Weights of a small transformer language model.
Architecture: rotary positions, normalized queries and keys.
Training: a variant of Adam for these matrices, 470M tokens, 7772 steps.
MLP neurons of a small language model. Each row is named by its layer, matrix (down: output weights) and neuron, and shows model dimensions 256-351. Each number is 200 + 20 x the weight over its row's rms, rounded and kept within 0 to 999. A neuron's up and down rows have the sign that makes its largest values positive.
A block is one neuron, or neurons of one layer that tend to fire together. After each block is what it responds to, as a language model described it from the Wikipedia text at the highest values.

L9.down159,232,219,226,189,210,232,238,200,204,201,226,181,202,216,207,205,190,197,193,230,172,158,196,185,229,234,206,200,238,186,205,184,194,188,204,215,193,231,181,185,213,212,193,191,199,244,193,205,199,211,174,220,197,176,186,201,209,187,184,196,185,184,219,194,195,175,205,220,185,210,236,208,187,188,193,198,211,217,225,173,119,184,186,204,199,212,223,207,206,203,193,197,202,162,184,196
L9.down242,221,229,215,209,210,205,186,167,187,196,202,215,180,164,192,209,218,209,182,179,233,182,208,183,202,186,206,186,182,199,183,208,184,182,218,218,159,215,206,182,213,220,212,209,191,201,175,203,158,192,192,209,158,176,208,207,199,206,214,194,181,241,143,211,175,200,173,217,177,170,234,200,177,190,213,205,241,199,165,224,211,213,208,229,204,208,217,235,226,201,192,177,194,216,232,197
L9.down368,181,214,204,206,218,197,204,210,221,187,191,203,200,190,178,207,201,201,159,239,220,225,183,163,212,218,194,216,233,190,207,227,250,197,185,229,202,160,215,262,221,175,246,188,199,197,233,200,192,209,192,161,175,189,198,215,160,196,177,224,177,213,198,224,192,190,199,207,188,217,197,195,218,169,172,205,215,229,208,231,201,182,210,204,171,182,171,194,228,184,190,188,186,201,171,169
L9.down431,217,208,195,200,202,174,180,192,196,195,218,228,172,230,192,199,176,225,192,184,228,205,174,219,201,203,183,143,182,174,208,183,218,240,250,217,202,211,179,192,212,201,222,167,207,220,214,190,211,216,216,185,170,164,202,190,189,183,208,202,191,197,208,182,210,198,214,188,198,215,203,206,219,199,189,203,222,161,189,207,191,195,196,219,213,204,230,218,208,202,184,207,165,192,215,190
L9.down673,209,182,210,211,183,198,200,182,189,198,156,176,186,186,194,196,240,201,234,197,186,175,207,172,230,200,189,178,179,203,180,213,201,209,219,210,183,209,226,234,220,210,199,203,208,203,166,166,160,219,216,179,191,208,176,212,218,198,201,227,211,177,200,200,167,228,195,231,199,213,188,205,201,216,236,209,224,207,208,166,182,224,221,184,215,218,214,221,226,189,192,206,249,211,197,165
L9.down989,213,216,205,191,188,174,214,162,226,207,192,233,218,194,184,197,200,212,177,176,199,217,166,181,188,189,220,191,147,191,184,208,185,223,227,199,192,191,203,178,192,206,219,215,199,191,198,194,173,180,219,215,208,231,188,158,166,195,209,222,177,215,222,189,212,164,189,229,227,168,176,212,184,204,192,188,200,192,194,212,192,221,201,195,192,190,180,211,175,207,202,202,225,198,189,185
L9.down1253,229,191,196,189,243,193,173,177,182,151,201,202,201,202,199,201,200,182,182,192,176,175,211,211,181,188,209,174,245,162,190,224,195,223,184,181,177,207,211,218,210,209,238,187,188,161,199,186,198,200,229,178,183,202,191,218,200,224,218,183,210,216,141,216,223,190,190,156,188,198,237,189,196,182,208,172,186,163,196,188,197,179,230,194,255,192,205,164,221,207,205,197,203,188,179,203
L9.down1444,204,154,187,181,151,194,207,180,213,183,188,211,219,215,205,205,218,197,191,217,219,214,178,215,207,243,189,212,215,202,152,173,197,221,221,200,217,187,208,191,213,219,199,193,189,195,169,177,180,210,188,233,167,193,194,179,187,190,240,219,181,222,229,183,204,225,242,196,176,224,203,207,170,184,182,198,177,243,188,211,182,221,231,165,204,205,194,180,182,201,209,175,168,206,190,170
Responds to: Statistics and table cells. Final digits of multi-digit figures and the cells or headers that follow them in census and sports stat tables, e.g. 2,66|5, 3,97|7, Goals, GD.

L6.down204,196,218,189,198,199,204,215,216,230,203,195,211,184,195,168,208,248,242,229,179,183,216,208,199,183,234,208,185,243,190,200,186,185,183,183,225,202,170,227,219,168,196,179,164,216,203,185,192,165,212,198,175,214,183,210,201,236,200,182,206,217,239,235,203,203,230,201,227,205,210,164,199,193,209,228,201,186,172,203,227,217,201,176,199,204,206,201,201,207,194,186,186,207,222,198,228
L6.down397,200,179,156,190,215,188,175,216,211,216,221,194,183,205,239,211,213,197,185,202,198,178,189,198,170,214,188,185,250,195,206,217,208,222,197,215,188,247,132,217,213,233,197,192,211,215,229,178,199,232,214,194,211,180,217,171,200,194,177,187,175,179,166,200,227,209,187,183,212,174,204,205,197,191,193,216,212,193,263,185,253,207,194,205,186,203,195,228,171,199,201,226,194,177,207,203
L6.down887,202,207,197,148,211,221,185,212,191,171,198,250,213,206,177,203,202,181,192,204,196,188,203,193,139,236,202,221,220,194,230,222,171,199,178,205,207,222,187,212,195,196,193,218,226,212,157,199,201,216,189,219,176,175,201,174,227,199,185,190,237,215,207,175,188,230,231,167,197,228,217,228,189,182,205,220,198,216,225,213,201,222,144,201,218,198,209,217,221,204,186,186,190,185,198,197
L6.down1168,187,179,178,192,184,212,197,194,200,159,195,166,206,196,217,196,215,178,226,221,199,193,207,205,210,173,176,199,218,175,178,186,235,183,202,194,185,230,215,162,218,199,214,216,208,181,214,210,200,222,219,181,221,196,193,213,201,193,204,175,209,197,168,180,218,198,215,188,201,206,180,209,186,189,203,210,189,173,201,167,227,178,189,225,170,184,192,226,192,212,214,195,196,203,212,182
L6.down1247,178,221,185,200,215,198,184,231,180,213,165,235,218,155,202,208,218,206,218,198,240,181,219,215,203,172,190,204,144,196,181,226,208,175,196,204,205,216,209,188,201,193,192,208,218,174,202,214,225,183,205,204,202,199,191,218,220,218,197,164,212,168,212,211,193,208,238,217,165,196,179,215,212,227,175,181,223,187,200,198,173,215,182,224,172,246,218,190,189,224,184,199,155,213,198,219
L6.down1339,227,207,202,195,210,203,200,195,214,194,200,209,220,220,166,210,182,204,188,192,201,184,242,198,189,196,169,202,111,226,210,176,169,171,203,205,194,179,234,225,191,163,177,195,221,183,206,194,191,202,199,241,188,197,172,227,182,195,205,227,237,203,232,182,206,183,180,213,168,227,188,198,153,205,179,159,218,241,211,202,147,182,230,173,185,196,202,167,188,225,184,196,185,215,174,183
L6.down1349,200,179,228,212,224,200,206,188,189,227,186,201,219,212,215,183,190,213,225,184,181,231,216,219,193,178,178,197,182,195,193,157,179,172,211,206,170,207,230,191,204,173,184,192,182,174,160,239,204,215,192,217,202,198,203,188,195,209,219,203,217,188,209,198,229,202,200,199,208,168,143,179,192,153,205,190,213,204,174,200,150,189,180,201,184,206,183,181,223,167,187,177,188,214,190,192
L6.down1363,195,224,196,213,272,208,162,215,181,217,201,205,201,201,199,211,209,209,202,182,146,215,179,190,154,190,177,224,149,203,234,201,188,189,184,237,223,197,195,208,221,189,235,203,205,190,190,197,195,219,223,215,166,187,243,245,181,207,220,183,207,188,195,220,191,209,195,184,196,188,173,216,220,216,217,187,149,192,194,188,195,204,189,195,190,221,232,203,207,189,233,178,200,199,163,213
Responds to: Numbers in table cells. Mainly multi-digit number pieces inside data tables, between pipes or in measurements (humidity 72, vote counts, 1.29 km²); also "character" (characterized, someone's character).

L12.down124,186,211,231,221,186,216,192,170,228,239,186,207,168,216,193,196,224,195,168,188,214,206,187,179,191,161,188,184,223,207,169,222,207,221,179,177,196,182,165,217,209,213,170,217,190,202,221,189,188,217,218,180,192,203,194,196,197,199,198,192,217,196,198,190,163,198,221,185,190,252,198,197,209,243,189,205,191,187,237,164,197,196,208,198,228,170,189,226,202,209,229,186,180,193,187,200
Responds to: Preposition "at"; mid-name z. Mostly the preposition at before a place, time or phrase (at the time, at Irby, at a cost); also mid-word z in names (Herzog, Suzuki, Hezbollah).

L9.down560,206,203,212,205,182,193,195,198,208,170,179,224,223,204,208,212,217,209,207,187,212,230,212,214,202,215,173,196,226,176,191,199,189,211,217,230,207,225,153,199,204,244,198,191,202,215,212,196,168,199,224,188,200,190,236,213,168,206,201,188,219,197,153,201,227,224,227,198,183,213,162,181,178,198,191,220,216,193,210,182,222,199,156,213,215,193,211,201,204,205,192,189,213,172,184,210
L9.down642,182,177,177,225,185,184,200,199,188,215,222,171,180,210,194,229,179,180,186,190,197,178,186,168,192,206,212,195,207,249,196,221,197,176,180,183,204,205,196,205,206,209,214,245,197,191,244,167,165,175,225,177,204,182,203,199,188,211,158,217,215,227,212,194,226,220,177,217,191,208,209,210,196,182,194,149,201,176,135,172,215,211,230,181,210,201,202,196,192,207,177,237,168,190,198,183
L9.down658,154,222,193,192,220,205,197,207,180,201,193,196,194,219,211,196,191,164,189,189,212,204,171,215,204,205,226,189,214,206,198,213,210,221,201,210,168,184,202,167,187,199,181,227,212,207,182,190,189,217,182,202,236,175,202,202,169,202,212,192,224,170,227,209,172,207,195,205,210,169,191,191,190,193,212,161,188,207,205,215,234,209,139,213,192,190,208,206,200,190,194,171,170,241,191,184
L9.down795,215,195,214,195,198,189,178,195,188,177,192,184,193,150,143,197,204,226,220,215,201,201,174,236,195,194,171,195,254,228,193,173,194,217,220,249,199,214,184,227,225,202,170,193,238,227,204,186,200,219,183,200,219,189,195,181,239,187,197,172,195,195,197,190,197,183,188,235,217,209,193,205,187,205,214,180,186,215,186,187,193,206,228,219,192,216,226,225,213,189,228,228,193,195,195,204
L9.down866,206,205,214,201,155,208,184,216,180,202,187,189,173,188,210,207,186,247,184,217,206,169,184,192,165,235,207,214,163,195,194,170,182,247,192,156,181,214,194,183,211,223,213,200,201,172,160,221,198,179,185,193,197,212,217,220,228,183,222,192,201,210,208,183,219,184,227,180,173,223,195,203,201,221,211,194,168,174,186,220,221,198,190,212,199,188,198,224,236,188,206,195,180,202,199,194
L9.down976,194,183,186,208,202,202,214,202,208,182,204,196,147,212,205,170,242,206,199,188,183,212,158,206,186,189,196,199,283,221,208,182,191,200,165,187,227,166,166,227,190,201,198,195,200,188,218,167,188,182,221,211,241,211,182,194,189,170,203,167,224,178,170,211,181,192,209,190,223,214,231,195,175,187,191,187,220,228,214,221,202,242,190,212,173,192,188,195,192,176,206,201,217,207,205,216
L9.down1339,183,204,215,213,171,190,142,197,198,205,204,185,193,211,173,196,193,183,227,157,197,192,190,236,226,206,174,168,226,232,203,202,200,218,213,159,181,200,202,203,230,213,212,212,223,217,206,192,200,137,237,203,178,181,176,226,235,200,224,203,199,178,200,170,192,225,229,195,239,181,205,213,178,214,186,173,210,213,164,198,186,210,218,231,203,186,213,185,200,214,218,213,169,228,179,189
L9.down1472,196,177,202,192,233,218,199,168,217,214,170,197,183,169,174,202,180,209,180,207,205,215,223,186,203,200,203,182,201,221,205,173,202,202,182,150,158,210,233,182,219,227,151,192,231,210,186,214,188,172,206,203,230,172,253,175,173,216,204,198,198,231,214,197,184,215,178,184,198,186,196,199,191,233,210,240,215,196,176,215,167,204,167,185,214,197,228,166,190,215,198,191,176,199,193,198
Responds to: Preposition "at" before places. The word "at" and similar prepositions (of, in, under, after) introducing a venue, time or age, e.g., "at the Aspire Hall", "at age 17", "at the time".

L12.down545,186,205,219,197,223,206,204,217,211,214,223,225,188,192,213,204,180,197,188,161,165,188,226,183,187,217,202,197,219,198,171,197,171,217,198,256,244,221,180,165,179,199,206,204,232,182,214,146,212,209,190,164,205,147,199,236,198,160,178,191,206,189,182,198,159,229,202,218,235,154,188,192,229,177,208,220,162,214,192,190,178,196,190,219,168,194,194,226,227,190,218,195,214,213,225,222
Responds to: Final digits of numbers. Last digit chunk of a multi-digit number just before a unit or table pipe, as in 1,800 kg, 136 yards, 99 |; weaker on mid-word fragments like Mesolithic.

L6.down77,178,193,196,212,209,225,224,165,220,201,171,221,197,203,203,181,171,195,195,180,197,242,220,173,208,212,212,207,167,200,201,235,215,213,194,230,203,217,190,218,185,221,164,197,224,215,192,178,208,209,212,210,216,227,168,215,186,193,178,225,192,220,195,198,210,198,233,238,212,221,222,193,225,206,210,210,206,210,184,213,199,208,209,208,211,218,183,211,240,148,209,224,182,187,209,183
L6.down649,201,221,210,198,213,217,184,183,201,206,201,207,187,203,223,161,192,182,204,208,169,210,210,183,199,157,167,191,199,158,191,189,205,216,171,200,216,189,226,213,185,200,152,183,249,183,238,200,195,208,198,220,203,198,173,150,212,226,163,177,199,182,188,201,236,200,185,208,185,176,197,213,178,213,189,209,188,193,190,200,202,220,234,220,183,203,198,199,187,216,254,177,182,204,187,189
L6.down686,200,193,208,160,176,197,186,213,201,221,250,219,186,198,217,165,224,174,180,203,190,240,197,200,200,214,190,199,157,224,196,208,214,196,196,200,206,231,197,233,174,196,210,183,193,196,247,230,177,191,200,197,242,219,207,235,207,187,150,195,178,210,192,167,187,198,207,176,224,203,211,215,196,220,198,204,200,178,218,212,193,196,220,238,186,191,209,210,199,191,216,214,174,205,207,212
L6.down830,221,177,195,182,192,206,169,180,227,211,182,199,171,169,181,206,174,185,193,228,160,165,213,206,194,203,187,216,206,204,192,193,168,226,206,239,189,219,198,220,179,178,198,196,194,227,215,211,228,189,203,194,197,180,162,177,188,202,186,195,138,185,196,186,211,211,198,164,193,182,223,216,218,170,178,204,210,184,176,158,174,233,202,193,176,184,193,197,214,190,218,218,182,214,169,181
L6.down837,191,186,179,217,188,202,214,183,235,207,259,167,219,203,207,212,184,206,182,231,162,228,201,193,212,144,149,241,252,233,189,216,203,208,190,192,198,257,209,212,182,183,183,203,184,201,210,187,206,171,218,187,211,209,211,208,196,187,231,193,146,197,181,178,186,205,206,196,182,206,227,190,208,197,187,225,197,212,198,203,193,235,216,199,212,155,162,207,219,189,175,201,179,179,159,149
L6.down861,175,208,194,206,224,202,158,202,213,194,213,219,199,179,207,216,173,202,159,192,199,205,178,192,165,211,179,199,168,206,209,203,232,204,192,208,219,261,229,202,190,177,230,231,180,215,210,177,199,188,209,172,200,228,194,224,194,194,181,194,159,190,218,186,156,210,225,168,238,192,197,206,186,179,205,166,221,225,208,214,187,196,204,184,221,181,186,216,185,209,240,208,223,156,214,221
L6.down882,220,176,204,228,192,198,176,232,197,195,208,169,192,221,213,240,211,186,201,179,171,180,189,205,204,215,190,188,205,231,192,177,210,193,223,205,188,199,175,187,217,195,189,211,201,201,194,148,207,195,188,183,212,200,192,202,200,178,193,217,198,187,187,191,175,204,192,205,215,230,193,201,187,213,216,179,214,179,217,210,212,232,246,224,183,195,193,215,188,174,183,183,213,187,198,173
L6.down903,214,204,205,222,152,196,196,205,182,201,178,186,206,163,198,198,222,201,220,224,195,221,179,197,193,198,175,182,210,219,219,193,200,217,162,189,189,201,204,188,194,211,230,182,220,199,218,226,199,188,185,183,194,174,195,182,175,191,159,192,195,187,162,171,173,177,208,214,213,203,205,206,215,193,220,210,227,179,217,190,191,155,202,208,187,199,179,181,216,178,223,183,217,202,207,197
Responds to: Word stems awaiting suffixes. Mainly "high" as the first part of a longer form (highly, high-quality, highlights, higher, highest), other stems like young-er, Lat-via, simil-arities, and relative pronouns which/who/whom.

L9.down179,170,177,202,189,211,213,192,210,213,189,195,219,239,180,198,204,238,209,193,213,207,220,167,209,193,180,194,204,245,250,213,218,236,232,185,205,183,197,240,236,211,209,207,165,186,206,213,219,208,210,182,180,188,216,202,226,218,213,208,217,178,199,199,189,198,204,180,191,221,225,212,215,213,159,219,177,208,204,204,201,227,206,204,220,228,185,225,233,190,196,225,193,199,178,210,232
L9.down531,229,206,207,209,208,196,218,205,186,189,206,191,234,211,233,204,190,200,248,189,206,237,203,223,188,201,196,188,193,196,196,190,191,202,222,223,189,210,177,156,196,199,214,216,210,205,224,206,199,187,231,177,208,225,223,203,226,177,215,231,205,195,207,208,196,186,210,217,196,230,180,216,226,222,209,159,200,181,215,170,175,172,215,194,210,203,223,196,241,240,200,225,243,204,186,184
L9.down627,229,234,206,158,206,245,225,194,168,177,235,175,213,204,193,179,234,220,203,188,190,218,215,209,164,196,203,220,220,190,189,168,190,180,171,201,196,206,203,169,182,227,190,189,156,240,217,204,180,227,204,212,224,218,225,191,216,164,217,242,189,211,216,194,151,201,216,198,203,194,204,197,204,235,173,189,205,185,181,214,184,183,167,192,203,193,167,188,205,183,196,211,216,188,212,209
L9.down952,240,219,187,233,177,231,207,200,250,196,218,182,231,171,200,218,155,242,222,215,226,192,163,207,186,175,225,183,220,228,187,188,194,172,206,222,229,227,170,226,202,220,190,209,205,221,167,180,173,193,221,182,200,235,225,214,246,174,204,227,199,194,196,215,200,216,183,214,217,209,212,220,197,179,183,212,216,218,230,180,210,205,199,184,202,186,220,212,169,214,214,168,211,173,207,201
L9.down1056,221,249,228,186,184,210,187,237,208,208,176,216,186,214,234,194,222,201,217,218,242,215,193,198,217,205,213,220,244,212,200,226,211,197,218,190,195,195,192,184,168,209,184,207,245,209,203,220,198,206,220,193,178,210,178,210,178,151,170,222,165,236,211,192,164,194,193,206,171,199,233,195,170,167,199,188,183,200,201,225,205,183,203,231,180,184,212,182,173,213,213,188,221,190,220,205
L9.down1065,193,206,184,203,193,187,196,211,160,202,182,239,214,212,172,173,212,225,239,200,216,214,187,245,172,180,199,185,192,207,193,211,207,175,188,227,230,240,175,199,214,224,210,181,175,195,240,186,186,182,192,229,194,170,209,174,207,172,185,191,195,175,203,186,225,201,209,215,210,200,185,167,202,183,189,204,185,178,178,197,194,214,174,224,191,193,215,218,208,183,178,218,208,175,207,208
L9.down1238,174,178,209,184,181,214,194,214,159,173,182,177,229,195,214,180,192,225,160,178,178,216,207,228,192,189,186,212,170,173,226,217,184,185,216,215,172,227,206,215,167,174,197,197,189,190,206,192,216,238,182,210,193,211,207,172,215,181,199,179,189,182,207,204,197,207,174,202,184,177,200,218,206,201,222,185,189,206,209,194,213,197,226,210,179,194,195,183,199,230,202,195,188,191,219,200
L9.down1483,187,195,198,246,194,174,190,213,199,166,214,183,237,212,196,220,209,211,200,201,216,222,179,171,172,202,190,179,200,192,199,195,204,164,197,183,171,214,192,221,202,197,219,173,187,206,210,192,174,203,215,214,225,192,194,214,162,199,186,204,195,192,196,218,194,230,217,185,225,195,212,223,197,187,216,167,219,177,222,232,188,180,216,200,181,180,170,214,210,190,195,211,219,204,190,226
Responds to: Word stems, especially sol. Word-initial stem pieces about to take a suffix, strongest for sol in solitary, solo, sole, console; also small(er), high(ly), techn(ical).

L12.down613,195,214,213,199,200,199,195,204,172,208,206,219,204,218,212,202,249,192,195,187,208,176,203,224,237,211,221,205,170,222,193,179,172,179,210,238,237,203,219,214,193,213,212,201,209,198,244,185,239,200,204,216,174,207,173,210,214,188,195,192,218,226,217,209,196,199,184,196,205,226,234,187,207,152,190,201,181,176,196,218,219,178,228,174,179,206,191,190,238,193,195,186,192,177,181,228
Responds to: Infobox field labels. Infobox-style list fields, mostly the leading dash, the end of the field name and its colon (Net-work:, Status:, Propulsion:); weaker on scattered mid-word pieces in prose (surr-end-ered, reput-ation).

L6.down225,229,179,219,228,198,180,254,213,204,185,205,164,212,216,202,210,205,269,219,210,215,212,204,186,241,207,178,203,197,166,199,198,174,203,200,201,210,177,232,198,160,206,232,206,194,229,182,158,211,215,173,199,198,208,211,193,199,188,210,205,170,198,214,192,227,233,203,182,190,215,227,206,193,213,207,227,154,178,167,212,204,212,217,180,240,229,179,185,183,216,208,203,177,189,182,184
L6.down306,219,216,210,169,178,206,181,163,177,206,205,198,199,247,223,213,199,228,234,192,211,214,173,220,231,218,181,201,170,201,233,217,196,238,186,194,200,209,192,199,213,214,226,196,199,196,232,190,183,220,197,178,236,193,184,175,154,219,204,250,189,227,186,183,216,224,220,213,180,194,202,219,220,213,195,213,209,187,216,209,233,186,191,213,222,183,204,224,200,218,200,195,189,198,246,232
L6.down373,185,214,172,203,211,198,190,179,196,193,172,184,202,216,227,201,225,152,251,189,162,187,170,208,198,207,179,171,219,217,199,208,250,216,170,187,202,200,182,161,170,187,213,182,179,219,192,222,155,206,177,195,176,189,165,151,208,180,214,161,226,176,210,193,180,165,222,213,219,185,213,219,180,208,213,206,188,181,184,219,197,192,242,202,178,181,181,167,211,202,216,237,221,196,256,185
L6.down808,234,201,204,148,197,226,205,209,160,194,210,221,197,186,214,193,214,205,182,249,199,209,213,196,198,190,184,191,181,209,184,199,220,236,191,228,194,206,177,216,167,215,210,187,177,251,191,158,199,191,216,185,199,214,195,216,191,179,221,184,198,200,196,176,194,171,205,224,203,198,163,229,195,183,200,206,213,165,216,175,248,162,197,198,198,161,208,203,221,148,245,205,206,184,186,194
L6.down1078,200,192,235,161,220,234,197,203,232,214,168,210,213,189,184,192,209,204,162,214,217,200,204,152,202,213,190,221,215,221,219,143,173,173,183,199,195,196,184,221,201,199,209,180,173,210,220,183,207,202,217,192,247,182,176,180,187,218,227,224,224,201,212,184,185,199,222,219,195,216,191,193,192,251,192,203,209,223,238,215,208,207,202,190,229,169,231,199,205,166,211,199,235,233,191,197
L6.down1114,211,198,195,191,194,219,192,185,183,183,183,233,220,230,197,215,200,219,224,185,197,202,178,217,223,172,211,202,263,209,200,184,190,234,169,193,205,182,211,206,201,206,192,221,214,205,230,191,215,198,199,199,193,182,195,195,242,212,195,154,207,201,172,201,222,174,188,197,230,173,182,187,198,210,225,198,210,248,219,208,143,201,178,204,212,210,182,194,211,212,197,180,217,189,200,173
L6.down1387,198,199,172,197,192,163,213,221,200,240,218,226,195,199,241,204,187,194,200,194,171,217,203,190,184,211,144,208,143,188,144,208,199,202,205,178,215,240,189,207,213,228,209,212,202,224,203,194,219,186,205,176,178,194,211,228,208,226,171,212,190,233,175,203,207,205,199,212,201,203,186,192,217,191,206,189,203,193,163,207,179,162,220,197,207,207,212,200,223,190,207,159,240,161,187,185
L6.down1485,207,193,211,223,205,187,185,186,161,172,198,212,180,225,181,178,169,206,220,204,230,177,191,203,213,213,201,164,240,211,165,206,174,198,228,208,209,207,192,218,235,199,212,194,201,181,184,183,207,193,204,163,202,213,211,231,187,193,189,195,189,207,212,184,226,214,194,182,201,189,191,164,171,207,204,199,192,157,237,170,212,194,189,205,227,237,179,152,170,193,219,178,199,189,209,231
Responds to: Location-introducing words. Words that open a place phrase in encyclopedic descriptions, chiefly located after "It is", plus at, found, and makes up before "the".

L6.down0,199,227,196,204,234,203,198,178,171,205,214,196,230,197,210,229,175,175,192,184,194,210,203,186,235,151,199,181,136,215,173,269,213,198,191,190,230,189,178,194,180,196,212,217,204,192,238,202,229,236,182,231,161,183,214,162,246,196,222,198,175,214,206,190,202,204,201,189,225,242,185,186,212,247,196,192,220,180,180,236,221,177,197,195,231,213,204,201,228,195,222,190,197,217,232,199
L6.down362,205,171,188,214,225,208,224,235,235,181,211,189,207,225,215,205,233,209,174,185,180,233,244,174,180,181,219,237,195,200,217,205,167,218,168,217,198,205,219,198,189,179,194,206,169,201,184,214,185,203,210,203,185,177,212,211,182,155,181,226,209,198,190,208,212,202,179,174,205,233,193,192,224,204,212,216,191,180,207,209,210,194,183,199,179,200,194,191,230,186,195,202,213,220,173,193
L6.down607,238,194,189,159,194,206,192,178,175,205,221,166,201,191,204,201,199,169,195,190,204,172,194,214,208,183,177,215,157,201,179,211,220,202,225,160,211,185,210,187,211,212,201,249,184,203,190,217,203,191,209,196,226,207,136,191,188,197,195,200,197,169,221,208,189,167,176,166,183,211,209,208,191,191,217,197,186,203,181,218,239,205,197,214,178,198,185,199,172,179,230,215,184,177,236,179
L6.down747,203,221,206,207,196,175,182,193,218,201,197,204,212,211,222,174,214,200,185,236,229,200,222,198,206,204,213,217,224,205,203,200,180,194,207,232,223,227,180,202,198,208,232,239,186,207,223,183,217,247,226,198,210,166,191,183,197,217,205,170,201,198,192,188,170,196,188,207,165,200,211,187,254,197,191,217,145,234,209,176,167,240,211,249,209,242,180,169,192,183,180,218,234,187,226,226
L6.down776,177,199,185,213,203,217,221,188,206,187,228,190,223,193,209,182,212,193,210,229,229,207,184,226,224,178,213,223,210,188,178,187,203,209,188,216,171,209,238,172,205,206,186,197,214,201,201,212,203,217,201,192,151,182,193,245,202,210,233,201,199,232,181,226,211,199,188,204,203,197,205,214,208,177,151,211,201,182,193,180,192,208,177,201,194,199,220,191,227,201,205,226,187,184,208,211
L6.down1134,215,223,231,178,186,214,169,229,198,203,176,207,206,188,218,193,210,190,243,158,209,202,196,201,236,209,203,176,183,183,215,197,186,171,213,203,206,192,210,215,240,200,197,186,189,171,178,195,211,193,205,220,215,200,203,196,209,197,236,179,230,230,207,228,184,213,188,183,207,252,221,188,178,215,171,199,202,190,186,207,182,175,200,167,251,218,238,203,204,191,155,209,206,212,191,200
L6.down1150,193,202,208,218,196,179,187,229,234,197,179,182,180,218,202,190,212,194,203,222,202,201,223,216,193,223,203,192,234,186,202,221,201,188,188,209,199,182,192,200,202,180,208,184,180,190,224,205,212,219,219,189,199,198,209,215,173,200,158,236,179,197,161,215,170,205,204,219,187,181,225,177,222,189,192,213,204,190,183,185,181,216,225,209,159,209,210,204,199,197,199,186,218,152,184,178
L6.down1246,209,218,215,217,224,204,198,199,188,209,171,219,220,248,231,225,205,198,193,182,187,198,191,201,169,183,202,174,207,263,206,227,186,236,217,214,204,203,161,198,209,197,181,226,192,156,224,203,180,220,217,187,192,188,193,219,201,206,199,232,177,200,186,226,231,207,208,211,184,210,210,202,203,190,179,170,191,204,163,208,227,225,194,204,183,225,250,222,197,179,191,171,198,195,194,214
Responds to: Word-completing suffix pieces. Final word pieces that complete a split word, mostly -en endings (spoken, outspoken, proven, beaten, toughen) and today; weaker on table pipes and list dashes.